Part of a small language model's weights: no biases in attention or MLP.
MLP neurons of a small language model. Each row is named by its layer, matrix (up: input weights; down: output weights) and neuron, and shows model dimensions 112-207. Each number is 128 + 24 x the weight over its row's rms, rounded and kept within 0 to 255. Numbers have three digits each.
After each neuron's rows, "fires in" lists the words (lower case) most often at its 100 highest values on Wikipedia text that the model never trained on.

L2.up700:164120124148116117134141117172134094110130051086129133133139139114137129175118131091127154106139135148111114138161118135147112129139132154135149153132175153121143127090107093132125156160140074167124139111157126174154163096126136114089071094128157102108114089127116141119126167141146115156
L2.down700:095107149166102094127117108111099116137145122131158133142107146111147124109123135149096115146095076091126144128153160114106163103115101086111121120098125114140076126101139125141107125099107104134137151125140135153089100134112132134085122114147178167169151113157139181122131147095163085112
fires in: "of", "video", "known", "free", "albany", "withdrew"

L4.up649:128118136130102182087141123120129103106114107143096081115111119140116143182145173110082097086134103124143139164121148119082092117169112150140135133163125130110104117109106149134136117097121097145116149148165145143096157086133125126168145123115142092088107132104119150099130150141094134139
L4.down649:120129170128118118102113129155152179084175138134164131123115158155097111142088096157120107148141157101131106167147117151137131088132140115114115152133086180085163144123145129148086117131094116093121140091113119169155110118150150095100111102107098146100165133127127102166126129159139100089
fires in: "of", "since", "from", "that", "sotheby", "until"

L3.up434:130148153116081118113149133147104164086156105104115146144136112113133124158128101113124156096128097150130158181139118113120160186125087129127126064151144130137127127146108108118150121118185093112129108155134162155133116117128146090130151123119106125105146126082102115104131110144154122101
L3.down434:134164113108133137135133089149127139138084151145075117107122079145143106125135107152149084098170166135136083138115143133116121137166167134149101142151130166142120156112121059113133116152138124138144148107122107080110127151138088146117136084077125164163153134125160155125120130131109087121
fires in: "of", "is", "sumerian", "chiloé", "lodge", "became"

L8.up354:097122180130144104164116124091098121121132157132111141149161109101110182122163160167152162135128126128160118154082112175136100149091151112094108111135098116129122157132135118095138109106098089084158112129134107131115124140138178138122107137130114129124114066149121136104093133119109094089
L8.down354:131131133134121139113132105152132175139152126127130180124100119118158088114119090131187161134124111144115157139087153173135171124111129116127134136140118133122124140102144134123105094107167146159156109090134089126115157132133113094122129139140165107116132132085156127130145134139125166122
fires in: "his", "her", "s", "37", "second"

L2.up268:163181161134137133124102144092115113120087123142109108121097105090106154110138126106148102103138112142135100096102152117128135151123096062123106129112146123121136111128132126099142138108126148119074108150143086135155151099110128080129115115126152111156116117092158164176125154135134140106
L2.down268:157143123169110099157135167106094100135136081125127139114113147127131073159137170134071098101108123098086107117176161117104109110136120142091116137133091156160138125149131132144141142126146153175151158111160140165107119114138079129146177131096118141143154143152066102162102162102130132124
fires in: "place", "since"

L2.up528:137161156140128154123133126127112142159125119161186133097145117141103160118115129128102097150133078126113088137074148113113118115152135165142150124122147109118112131135116086178167159131162117124132135127150138124160150143182094135146120113108089109147156155070109113121135060122125136143
L2.down528:119123143165100136125135151115168109111115124080125125131135144122123145106095114149147177123120156119126168121105124103163119117121135130105112139112163166145147139161148110094110089135093145150084106115114108097126143163112133095105107123106114130089122123137110124163138119079135139165
fires in: "in", "over", "of", "up", "a", "across"

L6.up362:152098110175116147125085127156167104141089122123132103159097192174159162145103104174122133123128147110093147133118115159131110101128152173125170134143078110079121143104132129136126151140149144128128120130110160147106150169133136139087134141165157140160145174146116134130137106152140085119
L6.down362:111146117138091144193130115123129121139131123145140124079120149165107144146114104092129107103086129125118173125093136134099145148129100128138109124114107167162142113116179086130078151135104091071136155124130118127139158134145135132172108110148148125180160097109167091134084120135157136128
fires in: "of", "band", "cola", "columbia"

L2.up447:094130118129147118085147117130109100144143109145107117138068124136115128170145173079112136094141114114087114102069101141133133126132101105145143094080115129127110162126133108097152141160092151165154132168162157133121118135138124138087131111105109110134107177135105157170134140106145132133
L2.down447:119123126166144116111119149088139137152160119169122113140108150104137111161115118139150194121094149124174083129118140113125118109159162114134149131124081135143147116128150099123132131158112105150137109089092130158096101124138145134137140087108156144092142174102097038119140120101158139118
fires in: "off", "near", "up", "down", "reached", "date"

L3.up510:150124085108147159135119152139118084136126128141095132137133149157143123143101134116104173162119149126124131105156130129159140142117133106107118166135134092143138129142092125141087139168195143130167102114131152120122135123128131136124116159094136127090140117130169143113141123112150117156
L3.down510:084093080122106181182123139110121111189096098129133138125131110151103153125140140121105116143153181107111117109122170144163130140084121105108106160106132136129155100095121098113150139103090140116161112137150078102131148145137174123161141134143140201108146126133141110109092137145148135119
fires in: "can", "has", "will", "have", "need", "could"

L4.up670:172106140085134166119168142083142116133136094117117105143137119121141123088140093140171140149134117165091139130098152130096151098131136155163094127111145093097143140082120106148153141146162113110120166146099123177152114156113112127094143124141166154131125083149103130158126092119124120144
L4.down670:161120134139159112089109104158117122073104121148119109120148195130073162140148119081148103112168152107152117154096131112130131125134129133110124139138137121113122127124111094125149127111151116175135073083165097151139162128121141136188117138134123149107107163131161139150081139121124104112
fires in: "many", "of", "several", "number"

L2.up129:105130086174121126146127131146141109103143117088110165103135143143086183107185131127161099094105124105118133144122146090148136123133116156091109134168148130174094112148082135121127147095134128100145124152133145099119111145130182113140133094158116068177118101106163143131128150147133092106
L2.down129:116109126122123156134119099133094154165113157103123133136152156125118123110146141128129119150129129136149147087102172148137083115127141140145135134126092142145068144119126111129131049161105140134149144128140174121152124106102137115124138126172121089128141107146131169130125155145094170117
fires in: "for", "of", "forbes", "gls", "lot", "dov"

L2.up835:111095179144128140117165145109147131098169191119134125123105150133154149166163082084116137104133164177131115131116090111144101148143097143130126143121162111154132095123133120120132112108085168112181072116094109142141110131135159145139147135162124134070139075123098126101128120112126118141
L2.down835:132112123125125123108104102146156126114127144146096117137135163113117099100158071111124120112152140180122101131140151133125115133091173106162156089146150121111131076137106140151131110117141134145107112149116134136105120130085134133108157191137099126124145147135159155143145139102106180169
fires in: "him", "himself", "minister", "lord", "commander"

L4.up740:128133166123143145156118103105098099140188110135112094151084172096119114149114130126152125086139102112160125110143123077121142119148128176099185127116141120113138093129109081110056140126129101134130122164123140162140166135133158150115121116104134175126102121111148138158088152121153120121
L4.down740:097108097161128191142152114162088111115116126133117141125105136106186125143128102123170168113150101135072123147104133115098100169160123166098080137143131162126116152131095117163120099110126104130135121154112087093127122111153110143109123139137102129136102115127105139161134107159107083118
fires in: "of", "all"

L2.up366:129076158105142120113119096160154104122123141099124159167138177138111113114088154150118127126167143143135118095116137151080157159148139120144086112132088094122164125122131168159168111129177131155147088110122089118100104150107144160124163142109146120154129107141137098111127108102151141089
L2.down366:140124131111124156118119133123108134151154123129155110084122108139119170091128072146111114150122110154141113157146160135160150099105121117126155138094175141071116083152132096119107139085116176101109124136120129119137122114123158114167151127158130148153119104124191144123126092124140128122
fires in: "as", "s", "first", "movie", "second", "film"

L4.up614:138160142145156115104140128148107139130095117111120099103108118129175143118111130125109110090154090108125151148113119143120091092128102183130159149128135126126147114127143156088151119113175141141134115157113135176138121115175167102098162091090105111119079096110156090072123134116157109150
L4.down614:170161111109187148099115108127128082136162153133101142150116110139088094118157131168157147101119138137118148122131107124154119133151126134115102102105111116095117093105118115119114084148156107132169137094095141105099167143129118114134118107125088144128137188128143134148157118114158113108
fires in: "school", "community", "family", "private", "town"

L3.up481:120138145122118116102106105133123111064125133147133138169150177166092126173111151103117117142134133126106110152122147174161128116125129184117117099143182109136131158120105131119116165111086115083115120124139126112141101115131105184132107170138140116128148130140122135177141116146086184112
L3.down481:077136116119139119145114164153132135125134115108124137088070113146127147105095135165078095154129142147097132100119181134100064085138182116088128150093121144113100146123123113143120117128191130142118111079150129136096104142130114153102161100111117092120121140147157165147128177120098148118
fires in: "an", "nifl"

L2.up727:118140118137162111119115124144123118096062112105150117123135151141115102137140109116145113102154107130142113111116164105152131158119173112162180154095175094109167137143140086174109140107105152110123123145141160134126124102097109150101146103115090130127105151103122128163112154144123114112
L2.down727:119102135132129156101125130103092170119157087113112130150130092137169155122130111155093138135123157139134108119120142138110134133146136129110109110153100130135081140127180113149132136150116126111133124102134109164140124119109154101197146157107164139116119089126127147128145085173160112155
fires in: "years", "called", "year", "pat"

L4.up385:084119087142140134167083142116116135150109112137141115118126077146103118133161141098156142131095129147094176130100113124105183085113145144169119187114114111126134103166134098141119134153151109126139131149119107087120149077139161148137100131114147131149136088127103151112135125078152185107
L4.down385:179136130096126112148131117129128136154176133117088122143117169119102131114155145137163129084112105102136113145158144100139184093131114122148135140145120137143147067077150124068112127133126117098150101095150132113131115158188158165149090147144074134124123133109123091130119133165142116130
fires in: "of", "pebuu", "sebastián"

L2.up352:129133142162093101100101166083141121122128113155123147100112161168120129195076064117119131143171130129120128118111103106129122149131173113111094129111137152130148099063101111113178110137118139086080098167124110150154137131153150140139159148115124053147102125129089137166155143131127085149
L2.down352:117132108128121153151124148135177140159089096108122135125132143146115180109135117098136108167147169127148146156103124119148127122148138121139150097129128150087134160153103111176097123162162108149087167100143150117145111098144170109119110137164135120100153133136127116128109083123132147105
fires in: "county", "south", "city", "geography", "southern", "soil"

L10.up849:123112121107104169107134088128144150125168098103087152112146158100133132135145095110142121125144184114115129102115153148120117121132140133083148094124135171122124129118127152142096190141160139172147106139114141128066076086129142184136101151145133127087139154116094092113136131140165103099
L10.down849:173104154088082119151145109108129125146090133108137087100123119131147104103120117166173144143159134142143109119092145134136135174112141143146148138112138091157144154134141136079115143136140138126165173113194132142169142111173100112086183192132145149147140112122122145180098135173086129118
fires in: "has", "had", "stated", "announced", "wrote", "said"

L2.up855:109128088123134172164159081124120135141148120107100168128130154133101121133137115185116093128142127115099128119118167119114154151154121067096087137143137082128132117088131154155142145155145144101128154180131145140108176171144127133116159108159111128107184182123143147161131137107153123123
L2.down855:108096091096144139157082123135131131114151103098107134127135144115107116181119143150092126133115097138134178135158172134132120082120149148189088109146101127145105111073123115102101121135092105129121171144123126130148129132133162127107130150111120121149107124165112104115140102124095122129
fires in: "first", "next", "career", "last", "28"

L2.up849:121134108143131082174129107094154120136135146125091180140096098107166149124145129144156136124112120136120135100108147105136162115135119092127108121144120101115159091092134111136108147120135127105129106083133114115155161137098137138101180113120149134086150131131131141131088135117162137101
L2.down849:155136162119139144140132128121097144128172125114120143104191167104129135133114107102160120167129145188128124120134151139101171154127102097113154150134110130167095150126124122132090127076111090135124104114140135098119109141134159111127080132116122096162169110113146113168149087179148138147
fires in: "his", "him", "luis"

L3.up648:141124113118127145157154108135150137131145128140130167098182123124111128139099105134115119103130116116103124112136142139107071117155139130150144116118177171141119144110132117196120125138142153122120185141123150086142175129134136146137130134168093079135125105155123153113102126175101120144
L3.down648:094129158141133126104105136104117137124095119110078097147135161135135095103143114129159063154132129135126143155153120139168151100105138153138114152135124120086155136142110126080119089114112118142139072141144136145099125121132130091126108125085171188116111181122133099135159120096166140150
fires in: "first", "debut", "based"